From a checkpoint of a small transformer trained on Wikipedia: vocabulary 8192, rotary positions.
MLP neurons of a small language model. Each row is named by its layer, matrix (down: output weights) and neuron, and shows model dimensions 234-468. Each number is 128 + 32 x the weight over its row's rms, rounded and kept within 0 to 255. Numbers have three digits each.
A block is one neuron, or neurons of one layer that tend to fire together. After each block is what it responds to, as a language model described it from the Wikipedia text at the highest values.

L7.down2411:068126113136157134104145136159121174086141091124108146124087111102118096078150159110118154098125183126145139140141142128079152140154174128091103122139123105090141109133085126080124096103078142081123123151106135123135110107095083125182197125080150108167092144134152053118122180086155090135090134135135090116159115188139104140151104151170143116198083147120170139064103150110133109228158089150118128099147152161158165134131142166123128131114109079077149130126142124177120154058134143170147089051110139136141087133168132103139089155137097173083155130165072112145157102117133093104165113165075137153133141100139121072117052074116121109141160100101098083140123153101151125150219065122139088164083115136123144151
Narrative verb/preposition after subject

L8.down112:157146154119106142131142171111096090118129103148125116158084132104126201053115082168114152137115145140152169117097095117119145113133110197080085131140076116078138143124120149146143132152123106132099116099153119123093091088093160143118157166098119144119200139185131122158088116135129118133191070099129129118147101085117129154151162071153047154167131085079156146055142109068124144148075120106133137134108137162131167134161159107105175137136153095154105152199166154168133158060121101127059114103128182168129102108134164182042149092156144092147109143107137087106140181162085084103191090104150137122125135113203086128150189158156106113151145103141163073084135202105117115162121103069150098139068110051099100098
L8.down223:107170149122123142106084122081143067131118099068150085158135096144110142115150092199131112118075129133127090106088152096180140091178138088138120158145190077114159119154133098138150124119077132127144155115082113086144134140199110089170162138104127146131140111069138133078146146148159065159109098110112144078178089157131077122146168162167090113133126127173170143124116096132152141167133140153116152069087058133165123100146141117096148106104159108105039143110158108166113142153082119119175098115184148180142093157133108154132154100127106155161154140145093057106158137065170172109155126182140115143150169146118133131136115102117075088111128169099175120098115115120099102152156207166176171177130113136149100162
L8.down354:112109120110155151148162137182129078123136142076110134087150118096126078145167135110172118103113119162129158103126168102124175057141128161121156157141117165190169171122068153109138142000118094206128114064130162112131094087126159192104141139148151102169120174143141176143097147096090085095180159110086191159150113167145116165116200162157122188106161122103159122135058112089139084084186157187186123155121255142110095137127116108162152127109135082138183124139124158152118099153114159133096076157165163102121167096117149149086093128084090141135122112084135152042126135171139135130161166124169113129130093143093151091120131163096115115163105161083164183117165113149155088153169145178142140111154125151119145157
L8.down592:115164087128098136124112153150131072181168129085131134141126124190140150064129119130099198176098142099062177082183104143087087116132112192156086139155109122148159089157122098116113085149118163200134148081139146081090139146082102169170162123088145105129165123141098089190114165120179125085136100099153123121115104103111154118168134106142116072153098133112103160124103128107195080139100131181145127129144193110151127085163126147159069118098094102099127157127143157158111158129059102109155073160164159130084148162102109092142171082118142153083137131078141096087132139144105148094125128147153095131149121141125094144107112139187174158137111129135120101130146119109161123100137103067117115147118156144126138180
L8.down600:133222103164140136128113158113123158172157105120140179156126100129132119055120131170124070151122143176098118100150107125140219143172152109156156130149104107167124126155147181145122130140125138105132153148130083143141138124078137128136084117144132129169069095068189105142078141149148158180122168123119116133186100084101141106092123190176162069145132094125123181111132164088135214107166161126128104139137050158142141119160155200110106168154095095089101105121132070112111136158131064122157206083148113180130045076155134127097172118134162163128141058106126140103124086086130168160207114136137112130100108178127115128144087134119154145084065074163132109102169071122170139129146150121175088131082123091132148124
L8.down629:159211119141082116107165146098055106105167123112155096127127075103146089109134135096146103085120149142139162093158127143152141091129104168113170153163123126104117134101099091086144119081145175113165085082172158091113123101111139105188106146063135129132100097178135170108144119130164118146186155106117070120129044096090133115147156128186144195126110124063096119132131170122110095093110129113132096123202090164176165124065180123169143103098086144084112113151094069103135065088188133150146076121098176089167183046131126104152103157076147139165115121127124185095108148150108151168187155090133134152103155106107088146121132132117162109111162135112061143086112079093137107161133105145125135157156152132124116150
L8.down728:127096115113163070177214077126155136116121088133131125177085124104122143092150083160175151147139093160134138091119044086127130147166130102134094126174113165069111121110182147142103137135078152140123073108153131141253142064156182171123146069100178146133131112103065126105103126193130067116119133135084099192165140184136073116124139188161134114117110046102098107123182141131111103128147107120098064145132192174150115161083107100145131105141115106155129137121107094135156151132120150125124168155150096136161187064138190104151144130147170096168124106135106158136155125183127111089146112096099158115152128140153096179147160093098089133170100162116112095073129122148128109164082131091159124135094137149130124067
L8.down1123:160147109086050109096096138143114131084152097120159061095075142151167141084171101147162160138139127145049166179183077101124110129094169151135144118102100115096098112106154108144107125061088112088100098116139118125115165076117137130094153169136126150142174162200093128149128165104091119182131107149128134130147083133075081130107098089130145128194121100130130152174136137127120103141183078147121143147133057130166167107112108182146131159083131111065098083081141100155182065134170120149095134125112155185184099096140165082119141109144114090132126103121085108131114157151105133097215130170109083109129125082119151130078161150166116112179072146117155110132115141140146143114100135113157073093125080124103150150
L8.down1583:163153116182150137079115157139111114151056160117170111135102128138135142218161145126129076067134101113134090186105131154038164103159114131196192105110162136105123103121044167125137173157182083120099185075130196130094131143131144164105187058092137111119105155069128128144100122138155194176153083108124129060109134146177185083164135148095125142102140113181063122104143113124142129139120156126131138074180114132062131133088162128124157096151134111086109148143139142113080144179130120110183048136131113121100151178121083110098085143154181153145146186144071108121117084162048108140134152101132138160117103125100146132167060126085133107102134109102122127147139125176140060199133059149105147088146164162077064112
L8.down1667:142147142153173123079114107129108133148071142106104126146154177177107155104112112167140182130144118107105143120141117075093158128197116168137196153158158098193143096108098069178136123089176127086145110118119102123112134164167121129151096146163139082137091113143093076112172170140079164114132091113131088138174116183142128136132172166149170122088126146125148157104146156072159131146145194197096095168114133083116138073178138102095113109107083095140063142138133140125077154109120131125141144122109142149178085131163082123115188113160156120109107120121104115148176116085146198079129138108130105156171160124123127140071098120157146100062077170132068121110182120140067147141129184193142168124133128168130097068
L8.down1922:152132217103123141145097202110152153083178132065127106053089094079098195081139092171095106170144158174131144126099130136136121103143084114139090137189161167168149146111111126138137104109145140110143171126172141082069170099223114123122125097160171074116094135132087124153122164133097177102149109156109145141070047145102198118130125123149116161129090137110140092128134174136127119103115124164109130149107065134199129158125083152127155124156145113126142050113097144139087124113125083152109098127145136095150147136143134144142066102117153156135118101096147100190157146141112095114124141056106178095126141116153113168128106115133133090160159100090075160176076064144164116107118099139091100108153153120162124136
L8.down1924:154164114139065158194098081103119171161082111106132135184166116122144102040096133169189172172077107158081089107112077157122166103146107106128101131151097156176108139093134115156116203122145084147156125111201078133152092097106098133122182151101130154141128099139118089173110086109080117174091125117143099141120180102122113155059114095091186111140117150089119079135191101150104152119080150095125217111121000093145083138075124136106183073115129143152133114137112116128094159183207095106115146120113101154106151105203155091147178104151110106158044155146144078074152141132083133144111121108128187086120147120178099134117108177133065202142111175122155170078184214157162133139145160148111131104134118140169115169
L8.down2176:146144123085143128142093131159063135107132122157129123061101131114112106065069091120082125128120106173155171120181105182153200105130140033111042144080124137197125130164147111164165067087107100062124101143142116186098109184156035119108156145178161138127137149104124114158115187069123087121163129131139094115196149132151132134110139138103133144226102126106116087201076132103098148160165106110143054164150052150161101116144161133196122061158115059124127080115122084101120146141143138101114104137156182101135128167132121131089128114153147122105095161076137131187075120134144092112039142096106128118137071132146154150112123196143128123161123087066124134149156143112091104090126106151128096119121145163121124100
L8.down2436:141187154109121105130141107160151103095126110120124124067080116090126179123095161156109089149074143153106174181139186085083154094098163157137130135102162162137111093134128166095152132100108081192213056150146120111114129146107107157141125138145108105155156167179109168140135199146095105144153135067098116130118137170140129182119043130129165137116109135091132136140154149118120161157132099142146142182137164166099154125066103166093203150160078086128137056077121113109160172133122056146135145135118149188096124102117104158103140122181122139160184127041164124104096104101129133074153152159114110158104094108095092094111161119174103144135110128144097126093152107188098184143136123050137131132119163166147147134
L8.down2525:108091177093170152130138121087154104132108128067119171118136163186148130065062079191059215121119130170142145134185148124108092141123160182132149149102096157136083144143129150197126165139116168075148177121060149143088085117121146064094136111085173143133122064183153090112122060069087116084193137079122092171092141148101044105113132121090113090147158133132157106118143081188157144155130177166099118147117093136082146116121156126104105154142116205155112137101119080128124142142095111116112130144171071103091110100126115139129178119094144151113150098166095095132093137060162101142172029082107124115140116124108136161171142160178136093111187183152117157119174119151090110126111148088086147147168143162164117126
L8.down2601:138221110149173095088127126134076118183128080102105123138099165124095133104154130146132185116079155131127114108090096097104127109205178099060142128141117116112169107138128146078116130143100124099131116173179140170165155111131126168151164143087134126141134089210191159137078142120141160118064162189098113112154129100047133147116114107144122104167150128134144183078087117085137142165124078098151132076112090128108082169135181088100179085180093105037100070076141082112161156116120131166115125173106172113186137115155113128098128088106126147142131112080056149131079106124050086076179084126208083129128066131125168097189171128095165143150116090115129110101143134145169152150146098152129156135124169120173136131
Main verb after subject

L3.down629:117109070163129105155163142172089067120088080145196173146113031163142124084180166090174091155050125185142166109138107102145178102146077132129102170133169108165196104061141187178112130130094107113106124125129155139089083096104113164174079108150090114148122162153157104119116152162150148145147082114075154099162114070175113107119142195167144207176107105165125098077122101127141219122184128133171097096134055053153142202142130157134118142058115174093092144102100165109075125150161145120107120083128149150121129098192080157121157096066115097155122172097156088128105111086105109170156149128108143160190112148157100097142170104167097117100115151164140156070140121177128128084186127163111151093177135077118098113
L3.down1173:157137114160124156114136132128105142184105120117131143121118117127123119086146220108098139087136139148092144107096127111132109138130139113087121106114168078105121115080154136104142120145086155121130159185169154172130130144106118114136173088139106069106102132160113158114052106066146166178128068111115102106141111167076109143171160164198154159110165080077139145130133114123166108076133141154136174159090104103147129134132132128124098079111170106149151128182131105067118147063167088202114136187057116092150126159093094117083129112118100188145075100173126146123123134091112150146133155104122117116134143114162117130127124056129126150092045097122118087094151171115148179144143167163133112139075171105090132064
L3.down2025:170140112180075158126093092147066102179148114153098100089093095151151080133147124186118138111134099119124116091130142091154072111091149130103206119128160147122142097190118102104113087153138130131155129173117105131125106138106144148124099108163206117085162147179143153103111170117110165126107141172093091126103149150088116180120172140124150141147111161087178105119158126110103140105095176107165152155145073168161099103187099146116112134136067183061144071136128120022084129112138028151183197148126149169144123166083104112184170127178169116080131102147136154106139152147133099114183130113137118169129148131178126172119138141147150208184093161175102135090133153126115114142103154210137066096077122176138145053
L3.down2159:189165181154147103084101093101077112112131145166183118178102161082106152146081145090111064134017138132146155080154166154149130106145158121104069132120094077138094085126099101087160071161057119104120144105090135134136077098103153128094130162164125104133132144135144151099188137091098095171115142139193116119065103109192132084143144126167128100179223100075116115118076138112086143159128086109069103133079213124157121127125128062126135130197086147090186128079143164102143135103148105168139121108148094099154174113150161106109143136084096123154159153151116086141150129113149151091113084126147100095165109096169125170161145150091129143138124093128133136091208064127099137120128159117113118116090084102110141129
Speech and reporting verbs

L3.down84:104130116130080168154162165161118148132149098203151145130146163156099116147080109165186124091077125162065113080139106123166118138127174117128097115129132100127168118169081054144147096148094150170131139155097123163138141216120125100104178140117145129109079125220164117064111145148112087098107140114174190124150123183132134184133112148092140087083107094134175147122110086065092163125149099155157115114082101189159106109143100091109084159160143142127070126131132177183131181114165104118054139098151166091177122155172122140085134085136213109143081128104168124114130141112138147136118106137120104114083142136129146198107140124086064121095068094139181089167182142086147150153160139098150075104201144221116123151
L3.down561:074131170158123154088228089110179101117077154103156186149096138144170139152139122130166157150147112107124107118114126127153198111098071125143182188112133141144081155162115074139172102088105135072132156173119101141160104163216137114208124182139102156138125088112136094123091082098158129131122110144118130093133081161151113138148081123115162147148138174107134123122117106096143140065162082103161167137149127203102150131103121126189144112078132130128111129127100188171123115131084160146127082125101188117085102124174153140145169106172157135126172125134128070133115096137158144168118135131106106082047173113151105098147163164159130126136146123135126139163126094131101178151131135130151145134142120124134121121
L3.down1439:174149102158156106091119063138130165138083145125089150153168138100088109186078101120140182186075159146162121107164130102164112098172145131133142110130123109085158141121119086137178109097150140142190142150131094140110102146114121122121138117142131108127105080126109128129091126134111147173140129146145068105165072147129103082082123103138157118157099166107140098134110139143082110181123156166126119127133079137103141084128111121051094152161098110107111081115107135138127133140177182143139125099139180139111152134139134099136099131123114130137077046180161132206155096109138137118139132115132109109145149095129106135096139077141112111191138144108135083172067097188100151169142124125113138136091109111121176152
L3.down2137:062180194161131114166115136147147114127120132155115135153110117109081155104116116150110158127126141141124134167151123120142097112153136115112111093124097111106116153097130150121170142130107157123133139105102124164125107168101204172160112137161100076104065158173135130119099175105098118137147125166156189209143177132101137146117069153171166124087073121077174103187140130083131133102119179207142079158094151137099124160142107110068125184113144159111124134139146149144212099135111131132126152144093172155165088133177133098151088116085202141119091207105135144133163107070141123120140040083098182128178065106085120130117103197091073129137110184124112093134146134087147164102127162176136125119197121177105194192
Coordinating conjunction "and"

L7.down367:128175110147116156112087118133166142128121126125068143111138104102130166062091150120100093191113091094075171149124068095148201123178096186161130107143167143108074127176114094179114112182129118162134170164180159134141135147062118052151121144123125090099116127117103119108169108088148136129148114093153199150126158138132117154155212083177102102135127126097087114122152130124093187127112144183161125161138066139107163217100088140061065126096099130088137177225113156096118153117079142132147146158146077137106120121105097071124158141118137097168129168149105124181095100059122157089178116082175160111139122044112134128171150152131155127112124146164124134116126121117126199101092110095126101109081124116106134109
Adjective-continuation tokens

L8.down237:130143072112135139122119088121136069163088067125114150114165149138149243037077150122143178107097130161154108112131095151108105124135125072128147116096141101206096150148157100142158115177060130113124124115136097195143125143083090123154147122108134142134094113129113164165127168104138129163076112147117191131099150158111100128135176151154136123135059112086136158119119110105075157140123134188108117099137073117142171122083097130116050141109094092140155120153140111093126064157135101161131224096155096161144098134110148112073194120095064162174137159149094115121137083118138153124133122109107147141117116192152111119128165149171122125136121131125217126173135202151169160084121127072162105118144151191103102110
L8.down287:122138101120081139185134146136169094088110069163153144124126093078089100089100125099056069070099118151155158079127174110092090137154192137148112128098148131135098144159135117183113185037137139122114107131135061165157149134165139191187076132134129194134102150085196168133101115135110092180177179117159110166126114084105205166199125146156107159115172092152123156210126156140071115097166121143113095139187132077080157176189051178136161135100082142137093127118119130162108135134163124102089116192102091100162116167145070132133087114104217134129157146092159137125162151170146103105112124126192115063120141088113073118122134110159153166069129174142149151098152139099113155134127156158082128137106137135056111114
L8.down506:138186063131143167108058120126126172161136139176139215116145106155117126033104080151138148135087077142145190107114141158068171142131121145117099153107144191174118169185154132117136114125158096161140114172117057121132166139140109185142133099117132176152091075158132127166082149154071111113106119080095159116108164127168164118095132101132105128126103154069143089144154080205053083115085159115138094093101084100165210167127028151091096154098113092143123125173085155129116133112102141106123175151068158142086196177134206173135164145122132158173088112182162102126131123136191098087167084081100111135132167139187126115147107120115135149117109125154123165133116116088097114183085103136090169097088115134098115121
L8.down607:118074137066146109167142152132097097126175116121129124077123135119135032106133115150086110099201152136114104153121150053088169070115124101127124120066159116139177119135087135154092119107104049108142182141189116144112129157087113070085085061105113116119113145119110113068134173059168145079149137121076177136124097127146098111137110088144174165142121106088096098159112125126045165090131147121123108129121211108115121111120106168109122137162100123160120168133102154082132125121099176081151156176141154124118114133132139125113201158130138135199110095152102168070142128125119066105115153113169125143136138149074184122153158108123135058144159122098095164138129140142123176129087125181148146158144130089166206104
L8.down619:187148164164089076116095165093126160157109097169114154192123152157154091038129120149090136174140124172094116146142140176119086127092094140202094198145130093127108163172119137129072186155154129160109138104111097119082117138126136128078144152151103143142107161050069119099138127152156106124145071029143116140125180153051098155115119160208105153098153096097166076079153131119138128065148101162216126144098086119119082113111142144132080147115112113087073113048104133114125131181173149107106144169157070122133161115141101116155162155097161042100146091136100149128129101098159216147138156158212198113088170115090099090118126152135081090139098166126112154122102168120130079144102172148149127111157130093124121134
L8.down623:093165137129139116116146148115189160093114218148134129105076119110153089076089044064130154118112091069174178111138149106120202145144086154116116126107156136094120087183151166111114119127136076112143104167083161079115201169085118167117091118084154166115131134108133125124131169158122084164143156168132076081143135141140084216142138130053094130138042145116082115117164166112066184108157112165116101158134101089149061164152162095102164073096146149113153195140083112159186142100130126111139145102111087098153110145129137100145091109101188105161173149123115128100120158139119099130169133160181125149146145115090162105127169097154112122121170108145164078099140105110121109085135157207122096146120180098106126125
L8.down699:167114161117122162091128137195135133143073167155137179191127153081110136073072088150103140081136127121129110055092088155142186089124084099118160170094174081176167150175166172105083166148060114119158168098084170088180134157115118077127183086039129136141093157085119159101126144133144126183133129095110157142124202172175112113101212129127207166105090166110090085104096030135136148123189187134141164135127103102127139148067077138168102092130140155145134119119115119154181168177019130176132163165095105153036210099129144161168120119159127161156199141119122103144148147094087126105109121092137103126115085099124117147110066100094123138115171189161130066161116127114154122103139099064164151175129107155115104166
L8.down755:140138119156154146121134143143097190140149167081153101139126096145170094100084109139149147124136105133098144063146070152148147135171161090102111112158166180048087139138162118155176188110140171132101119137161126102107149150172123140129129125135131188065169155088189130156081171116119142106137122042115112128170105129111195121106148095090119143127176068152132117127098094132113163169141126149113139146149096118127085090151092138176144112165107112152081076137156167095187099139128137108159116048148070142154118129143073116125086153132095107138136157169051134150086066129095119123107160113153109113205110103140131146158107087093174160130142156152057163078136117174122105113147139164107119154200188125106124159
L8.down889:118150130101189178142102108130099128134081175139176122131137115111150105090144157179164108081105105167156139194177154145135075181180101159132123153139133146158108143170104087107134093142140121103114113147145146134147154118149127128147139169141097164124168117147073121097155070135135085128129051098075170196109147152154106111139127102167175105075149174078152149070160109128109171110130110102087136120121067170087166063121095128103105124103147141202092134109171074155124070113107132112102107128143147125149078115175150095078131086076147066141086061104179095131132165137112148125166141128080148091113142156083166067103156146161136145048176092090082120115170158117126115097083172084160153138135153145160154147
L8.down963:159143121153085131173098112115145141091140130123095140166123130134187101100112135165186123094130149129102114106119098089120175188101116071132120119165066135084142114125117135116164090162096123104059142136126079149136107106103135130177144133136121151119109099117135135173116125115111101166100144045100104119160072108080184115158149151127119081151124088136138103122191122176180119156139168117127158109138105128122070178107104144118104122140132121167093090128098137115102145131181190055142121119171144063105109082118113121128136132115154096118189085166091128087112087111124189154101135141084108098094135132101059154076177139135148182135083148138077123148133159154175070172182111201165152153119121185108150107
L8.down1122:155118121114131140077097147100173110138190149080080139122121136051120112107176132150084110168148124157118117126129186126155156116145133170069224123100122129060127110180088149150147135125154146096113115113181159121131116095169130102126172083141127163121161099119133124111122108099174141085125133083170094128089124174023160102180095174140159084128135081135146166113163092081117107094134196073134137078142174166178181159171130157153149085157157158131046121111132155169117168107120126111144117084146126103146152195069124107096059043147154141118140091152211169104105203149126126152179143165196139174142147133123136088129061157072128112105084110089190080171097111086115098105209111115128158151118094146121142094
L8.down1332:148117130133089134178153073135055089160131062169113118124118160131026122145138195088144153081157087114065084102082191095093098139075139140151107159138099110127075145184126159095112099123139167120164124156110147143151156084154124111186159082136189176130150096178134091110098138154103131120139139122092144110157087157105124112136117135150124151198155108106078122132134122118113068193179178090095104109151253162138081159146144152172150166092157099187137129130137095126138171072116120135138101120124109075128129092178166137132114136114160194123107100080124111104122103104133104146114106147145160068141127091093107133105156096129121139166123104082141127098119135102127138116122119170088106196127183144174147121
L8.down1537:123134125138119089115152102108096109117131103128151162154117114097134161129110102172127121102091134155150161121140128098147117114178139110093126135170125109174123120147178155114148149131043155141115113052177101110121128166132118104141100114100094136105106109105131176140107182096157132139155075115167089094144048072167170178095136168135141106155125117077120086150132068147142071119132146190187139150149179101149099169178119124109151110169103124152108134090115128129189139122125021115126114169129122112112159175063056179126087130090157159129078166074134183145168128142104140078107155131137115128171118112046167118165154116173171155175196143170072135137125084136117129098128107130146142127119124174214130145
L8.down2620:103134087159119117139107183171091105101120174126135111121135120126176145140128133164146135113138130162170115058098145105110086106164156113194093177133171112077110152109090122123128151119135102091158166109151087136161089132136163088137156113113166126142043123109085179195131133182103154138175117122086104124124143117139125101103150161175154130069117133100195143162156093123132132101157115135100201148174162123159130100124075095172168133106098155107156151075118142098097176134133124155090050165162187096128143129162171096115158042094114162182120132083134091149137165147051141140078132135067158122072137161187147124152099108128095125154145131151122146198166152172144125079146194120092120123128126128172058125
L8.down2650:103111111138128127102212094104117109089096186174126123116119102082173156116163140112163127082146100180106154122148117154179035095159130160167114142119058116083119126131171127107152118139138128072090111128118137165153174126115102134107124119130092121103167077091135125109138168154106146053158153176111142142085131127193087103117155108130159150126177156141118140102071122072107096112121145156147146193096255114156103136118148080100136070094095121129116096142167139149129169100072097177100165157118157068156172124086120083107175122112187119180145129143126142158133097119119140132082145116128168092217110103057163062180127113165142093063156115065139112112182105136171121147132123162102142134113100124166125166
L8.down2678:109094103112094097194166070184218141146152134204139076080103131143108123136163089126132082137149015120165212140139099169111117151145111217105160123115087157094128106120129087140096127127092099137165126128149159164171137115152062137136107078136116100114053157148119196171147090130182145090105163155212098171169132091135180119170103103125155178081055166108157163132143169100079146175127108137145114147116103115122136090110085161139089197100129085127144083156135154131126155131108160130132132202109167098135072135177107181155162168186129135157108102100197082147096143128135096103159089090115115134139108071056044132131155076121123132138143107134160132126164133089159168136099178098190135075144202193129138204
Adverb-adjective modifier chains